MLP neurons of a small language model. Each row is named by its layer, matrix (gate and up: input weights) and neuron, and shows model dimensions 357-484. Each number is 128 + 24 x the weight over its row's rms, rounded and kept within 0 to 255. Numbers have three digits each. A neuron's up and down rows have the sign that makes its largest values positive.
A block is one neuron, or neurons of one layer that tend to fire together. Before each block is what it responds to, as a language model described it from the Wikipedia text at the highest values.

Three groups: "of" after action nouns (development of, establishment of, capture of), sentence-final periods before a new sentence, and year prefixes like 197 or 188.
L2.gate670:156140120162117111132164091112122141123126125106081097088155176140132104176102103141109083134111178165151099114170134132124112126116097119123116128100095112146100111165130136096119115091138105102118122107140165124116135157136147132102129162115103118113094104144119114133147153108111108140120147059089141151141123121144116134074126094099107119108142118164122140135154098132159169117078
L2.up670:152120101099118121107131146137139150142133150137136106147135117120113116104176107100088133093142128129116127089123117128136131175135111145129169104143150122136177135124139149128139134138139109141135098113134046125129148134120126137098123107123140107153144110137078139096101135127075127074102129136167178159112091148146109126164144112193101126125107142132129103189169125180119145099144

Function words and punctuation partway through multi-word proper names and citations, such as of in Museum of Art, und in German titles, commas before a city.
L6.gate251:144124154121136107200155143140132102154135152129067146160140167155127133113129153152149141149122076117137110125155138141145137111151151170154112172105118104157102128167168157134116167126140109112111139107099122147117097120148101113142138132116151118158143128092085138133124140142122160129159112132145128134128091136090135153122158135170107167141131129142129139139133135111118142131132
L6.up251:129186126110113121127081151136134138119146117154149147111146112124130126117078141104161146098127162116175122104120108147116164116083158159127121137128127127108135095145151125144119106143123136175130142124137112109114128128091107148106098188142145127094120137142117124128129136127141158154155167063127089121165195137135113162117104078151135125110145087115128125183135145158135105120110
L6.gate348:160126132116175156081137123154125122107096115142107088145132151116111147102099125113123114099120184147145132112109165090150123151088134161099154131118090101137140145115132161119127111186167110087103127144138148108170104143085076149132138117112105129101130081127136121099128144162115162123111175076117112112117133160168117112141108119134081164155101156099129156149142110113120129130089
L6.up348:169154105117101144129121138130151111156154129125096073157132131106125118129167090108100123124130115138114135057103195149150118148138134146119123159137139115115117123158149089167122116145093094092098149119126128121118128142118134098134146111113145127125130088184137122117130138125102117165146141099094141105109059182163134141126149123144113124142103105073117141103113103146119121110159
L6.gate379:124105159154100123129117166171141113096143075141120179140100130116145127146123116124127127100151135171166083108103106177138125128139131129128099078150139200161110154145118141119109104132137167162123104138087127127121148114175095154104112154127131120173129167120142161165114150146107124067124140153123159116114132152105149128120140116105070108128147146123095131130142100113172135096115
L6.up379:135138135134108140081105157125150093119135172131104145122104106142117117156174139124113115093159148124120138132088115121139096094099093051088106137138120096113156187116119150111116111134163147132112096115097184113099126149102151142134117141133105106143140143150116153128111141125085113122112106103136130175133133100092120085078139137081137154141128102177143161084131127127119113142131
L6.gate494:148168129130087120206170156142122116155171106155109115123148139098116127089153132124151135101139095146129157078113125143152154161174127130116129085143091102160129148162152115123095126110091152151114106099088159181137089117102130118137171120107148096151144142123116184152129129142108154127110113176140133092133135141110167093130134128150132126134150139097083142130117087113103143142133
L6.up494:123139122122150103170149167150121102137154160118118128152084148138119101136121122149107152118128106123130182074153102086073114124073130161122090110068103148147153158156121145115090117061168159140117148124119101106088147139104102145121117127128115140108131148152130103127105123112115127134149095099151149140073119139137137147123100158119129176108149084132138173101141092133141082109133
L6.gate497:129191117113087127135137119117125123167141161074139138160153152150137116165171166147052121090120089169131130107118125124128161124140128141111114113098155179101114138105108083128129115140150165148130137117110108106113140119137109120124118113144075090110090120148140155133106128151116125118129089097141136185132096109113156130111137136123130161124161108152141117155102127140178185133122
L6.up497:109149096126111121098127127153080108105177136104161110096125118142162130150142118148080149086099147111102151138122139114153103102112146151121101095095130098090109110148124097142098122142131115135141133057092092099079096106134131133142112120127113124098092127140148125153106117116136124125133128081158129104187109075125105127124163095098165147127095105170162107189148108128142144129106
L6.gate632:160163115140097119177163129140127129135145117108103115174123124141126131162133143108120086096126141170101115088168115121117129172119110152108135110105123145065120134132121073109143132130103136097127171128135127132150119169139182145125124131148132121124077135147143129166115152127108124142093121154122131175078117178103108103094099157116118134114119110133165147126117146129125138102081
L6.up632:158196094122129114138128142122084130087158134141158112133144139132142095138124131141153147107108168137110130108176123121110137142128114137118113079106114113108146125149114101107137137138137069156124175099123080120141101151153149129143141137118148073160125101179134115156114125151156156133113108118136119185097156155123135125110119187172129155130097130138175157112166091157139123148073
L6.gate680:128136150129130139174110163131114121151114120067128132096110156143068127146137140123089147124138153135115144138122149134162148120158117148132132183169120120111150115160156081107114088181140179147110178106085150111131126123141137130123127165173128183135112173104133129111144083151161121159133154129110152067153128115137140128164114107150155106096143118156088121109130152144157142121126
L6.up680:138166126154099098130139131100124138113088114096102100125134126167138118112096133114142100136142138111146173125138164151136184137188131157102129148132126113058116130126129121133091117134133142127098188142115155096139093100130145116120152139124120136083132101136135126117116123164125125134120122117144110140125158149108128121162120125156099112128141096148138101105185128138152141129101
L6.gate700:094140106137113113161096137138109122116150157154118101132111112143167132143088082154148104104137088152143125111172114155117121123172123143100117136089099118104128142129127138154136156138156167127177139115113109106146142146122149160124136166131143161110074101148151111140147116167143133109098148110166161125096115142077163087150125084162136126109144143139087173113154118155146111117116
L6.up700:102132121135123116100166182141137104140138175142129177107112125116133089138115111180147134109127132111125145162155108176148143120154162066154108104129120135133121126159137107147110078149134180112180120126096147133086126121144081135102121132141116105164122139089129144130123141101091138112111133109130160118126120093089149142162111126087087109104081117116089137113150130135100090129149
L6.gate868:107164124120119059132116151141132093154101112123088130120114153144140132086107137174158118076107105134128155121143169098119134107149118145103122131138087130129104171191149054123132115180072108125118106152150149131121153154101141108142127160111164140135157106156101105144130108165112094082088145156097138128125066129165099130097115167172140102105115136146112169132113132146159119111143
L6.up868:135149140129134154127111094129133125166121129137154050100139148100112092126087109137109180101144116148146126092113133139141127126104110139144145120163135117123118109129102158155117135085140107119089137134134136081138110092152122184140113137114123147190127123164092140142153146118155145125175149105090098116105087110106113156166125129111107099144142110127133066172118153124146120122130
L6.gate888:156131118162137160129144121104143114130158100101107119132149131151088135126141064163143138092103148120152150130124144162096158101130104144102166139116102137097097157123151121157132084107125128144168150106085118145137166155163141141145098124123164125169150144139141175072114133131133155155145081150142133141104082179141115111150160134144087101097146157118126152106149118079146096143095
L6.up888:159110118177135130152146151124139098121153112097126152105157099127109114132118108173116159110112155118136145124122110153126149072149117135103181147111103135108113160115171146166102102100132125157138154127098117134117146179124117143142107101154147103142147147125091173084104134131130155151164138143124163129103116184118114105137151124147077133144132140109096146130151105079124117137128
L6.gate1022:150157111083131151147170142121130130152121127117141133174124099087102094136108112132114100122095132135146110129149092149106153143106142151125111103084157113107149191129134127150119122128096127115122183141128148131102086159168152139129125134074115159095084152109094132144130133106166107154158104131121138196102119158111122132118170098112105089105140132141136135162126094133186132088135
L6.up1022:110128126138120135140126116124131091154166129144114115162127131146141116127161135167125168082131136067137133072127102142169155146156132119157116140143110142135113097133090082137098125150098093138159128153115144112149142105122100124129116117105167107175117087141133126121119124121107132151117134151103115092113151160146101105192101116162136119083109125116112082129122173096101186124124
L6.gate1031:101116163098123128178182114143134155140077130091117135122106153118130099137100107151067141089112118128128141099122108127125125117147104154131136126157079166144130147098147115120139153152062172134165150139125126159107127144104169175139094095121110138120090128118091134111133162127149131144158118122107130124121068110121109146153121146121145147133109119166127154098154109085138151105132
L6.up1031:136156125109162162166097126160129097116109102107097148152110136110116133161098114182135135111134103130110128130089143110086109096125138167118138112123146120150155128152135073112081143127093090157157169134157165109112110146112148111114122113125121129121110136117123132145155158079153154141165157121120158140150110095173130107110111174097124109144174118122127150167141158159113106089131
L6.gate1095:115129133123123116122172157114118127102114139158148152138105129122112101131112104112095080096127080129168134159159142130109108103118136125097118131123132137119132147089110115109140062163123134108089124160125100125144095142139135124128166091139120108210117127094097144127110139108146172125120113118143113148134120114079135109116089167056132142160136097139124139143090125166098161121101
L6.up1095:112160130106127139165144120146104145130124122143154125128126132170156150173147117135142114111139112162147136162175127153149099170088107124112118114115110107151101110118119165079148129080159159130104138102150136083129093119108172132137153111117114111115070102088147096163157142144114133127137134108090121149088123097100136125127151139069159138109118076135131133125135128161100112142121
L6.gate1096:094136148131094092110139144149153148140122107148132140126135132151134129120109123119170140159132122147182140100138099131097097130122115136130153109148092106122105167108151134180094081113149132167114130123105120143088109150124121123144098124141146126161118159116169147111172106144117166136138113139156107134096154145111141112092126135165145118150159082087147108151126107149121169126128
L6.up1096:162093144169191154105080147139127146108160156134131155103121113114168140137078076110142118138128152158111166129112116099112177129132140128098107102124139176154178161149143099157110127116162148154168125158130159142111126151115121136132103177146089124165154100077144130113139136126154122168100146145090141144136147114109100131130176137124073111154141143108086136084143085121121116108138
L6.gate1198:112139129146067142103117141139135139167159137113118075151125094090177127147102129111108115142085152152114134124165165151120105160107149148129120079137120128114147125128149093108085143136159128122154170102142141170123125139142128118103144153119101148153072116124155128085151114139103118110120176110143119159145114099138106165150126130079103087159109119142153124129092141158133127148111
L6.up1198:130111084135121127173136151130148133122141113131125121138105143091123135087117119141136134156125127118129146217107110139113095121122117124138116117131138096193169139156130131164114080104106094137119121113068140162124102104127081128132127092118145161130095133090130115124132178114133137140157074149099131082102131121118084159158130129127117157134132111088136157152146109159084140102132
L6.gate1216:120162172090163096159157083118130091136113126125126106136137147120128126161108112145139129126117087155153125065127172133086123126121116161134154146124125103114113089112131137122151109081103091121149173111151134141146176131153145153130132127084142094127095110183089130161150146131095142163115089111155148103108055142110133110067176119125099130117115083178095127077108120115152126094100
L6.up1216:184161128083103161098122143137119126126129127168174113147124146120096086145133130151101175126115113141132137111120116121136120083076106143150093141125157140141083145122123134187100100163137154135076130118117130142117119112162100142133098118145141133111134132130150135119130111099077110104152122143106131159110112121162121146178094125148113147141135101120160085162120153165100107131117

Line breaks ending rows of markdown tables, such as stat tables and lists, plus section-heading markers (==) and sentence-ending periods before a new sentence.
L4.gate211:117147129162074094108149080141192133150138113124100117110096086100110107168162147138164157124145113146174106113113103130126130119120119185128110125124141150135108126122078120138088097113148133117113134137154183155130082116185131134112107128140107146109089123089133154106115152150143122149125127100119118102134137150131109102121166145144120140136110138109168127156109157120151125106123
L4.up211:096117092148120106139164117105138116102106132134098109182119106120099170104131144092158111118113161126114130126127165109163154148090094125140112132094120129128102098134103118155084060128103158114134137127170128130140091161117134110100127162140144129124096123150178163110150133112166150121107122132142136125126169156136133170113145175091142154110183104094120139113105161125178107132148
L4.gate318:158130120160142170186140143156136097150130150144101089096157097121184108136135147116136137101101099139122107120125080158128154183140125161107122137081126131136185147156128121136078131073144092123137110134129116176168116122152149114118163120128131136126107119142094162134116178123128185142134141095141148172068107186120142095116118143163121124096167152126160139126143161112154156125086
L4.up318:123128093136111147209151179153110083132087156139098134122152156137182152078184113092143147093124123102140115113154142157104138174141134160137161121108121084112121106202136064128123137131143123115178133168138105106171119123153169120151117147100142130149095097100121129125117138100161125113103120112149144148126140162121146142129078126166140119150132170162149157136149127126174135170120
L4.gate485:157139122132162133195112137150119103184153161117106120131155139126164103130118124120123118112106095125137090141142139153145107163095138146118166130111109137136129136194136101144110106109151104134158128145125152151171135111119185111150121129150141124147082103148103150154123187125160131083117102119140132157068132181129119105146106139132107113148117147148179124122123169138154163136132
L4.up485:135138112143155121160105129147116110128130174145102091136121106153203081119152136107119126091109106112140129106121092136107120159117148132117128144118112132127154126153110123125121146117112139134161128125126127120138110127134146103130134140114126153137096105121104167115102127129166131127100094098133144168101136169102118096124067128186115096126135152174179112113138165139152151104084
L4.gate680:131165148142137103128130132152133132186137137097127159137137126140168196131114088103115101119120114144146118168163116147148139123142110189172147125126149135120125120114166144121169111139079119111116185125118147083146099123123163132140143150109144144088152148130104168173146129166131104149100134143170155131113145128144117121160109173150108131127124120135065113120123113116126178090139
L4.up680:103153149127103133101130138139081142120154135105137152084165129134173160130096099150134105121094114115140140198133177155153108145105148144115112145134104115102118107147160113120145110206091132107113144088175093081106132084096154125124137172148136172093088105130124159165169133125159145138118105140160130152126155109117135156080113173102136114126091131135119087106119104133135134158171

Short function words and articles in the middle of multiword names and titles, often foreign, such as es, der, de, e, of.
L4.gate294:117108145113163148136144118151145107126122128083140139139162170128082146127132142128091124151145162134102098130073157110104112126129122155078112135116151124141114139163114106110139162167128146148126139108137103144160108119138131132179134157084104107148147100099114109118098145139158074126122133125115108156149092178144123143125155096153100167126169143109127145125154108154137144091118
L4.up294:158122100096126103124128140083125169132165098152076089157137133139147111131153110130142126092126153135118115081131114118157175159171109077136175104105117101114079103128152127126144139092117135160134143127126086096103121134146125151086070142114149131162151119142165116144142141092128147125143111138110107137152139114153145120152093185096143164156172124166117094068157139143118150104085
L4.gate499:099133115169114109154115149156131125158138116137087107146163213154143107074139113127114092129126137150136111139080154128119107114121092129137138089111086150123097121145099153151151099138120120134119109135130125144159129150129145109142143147107123130138135105089135158124104146184122103087119122108134129081108148142162146135114105122154100146154116165093139121134147106094122198109133
L4.up499:126160112109125154095129076133121098083129113139100116165131149109108206091103118103141132141155144081117113112128120152170144139132100146154082167142131148146067134092114131067130113152129152104099138143163139119149145135115118141133131150132097162147107130151135111090150107152103137153123117146121117130174113148135150101140122145103129140145138192158120141116122125133167072122170
L4.gate802:133127099130124144178182116130131110141147114116146083137122132096148154171093125116119150126153128159132104146071145119109124099108127147131158156065142131127141106104148086088126140113098116115149108132151112163125165151126104109131138125132180111111139123150118140115129137098134159147123117159154165174151121113110171111111082162154101140115117107154104129130072110145114120116148
L4.up802:154145146120118133094124103135148129151144117109120109155135145113158137146124115115099149101146157144135141124116182121101130140143158161152106082147122150130111109127077114134102128156131129122125120144102143111160099110100162102129102133120107130145137147124166153138130136108184102125104099175144135122106057138093113129105108128114108128149161160109134153119175094070120120106141
L4.gate993:121164106090109118165168117110120155141135166102121125167118145106134146134165138170116119084118135063142147073100146150133177154138096106175134128118113154118091179152119101065138123135101098069087120126124148127123117122179173123149149127126133109163138097154124144132093113129131119122112105203082174152091077145136129127174119160113120086115093110113092106096102149135124123138164
L4.up993:151136075145131132118111160139133078148126070115137095158156153102067148125102084117130104133150139125126129139072128122140109153115138093133114122102144119144130103126124125123096179124176136141103161151089108129183117113150114100089101103128092143112126131132136125128130076137174069105141104134159110114158155150128109128157129095200099191113158111104155129145113091162111131139147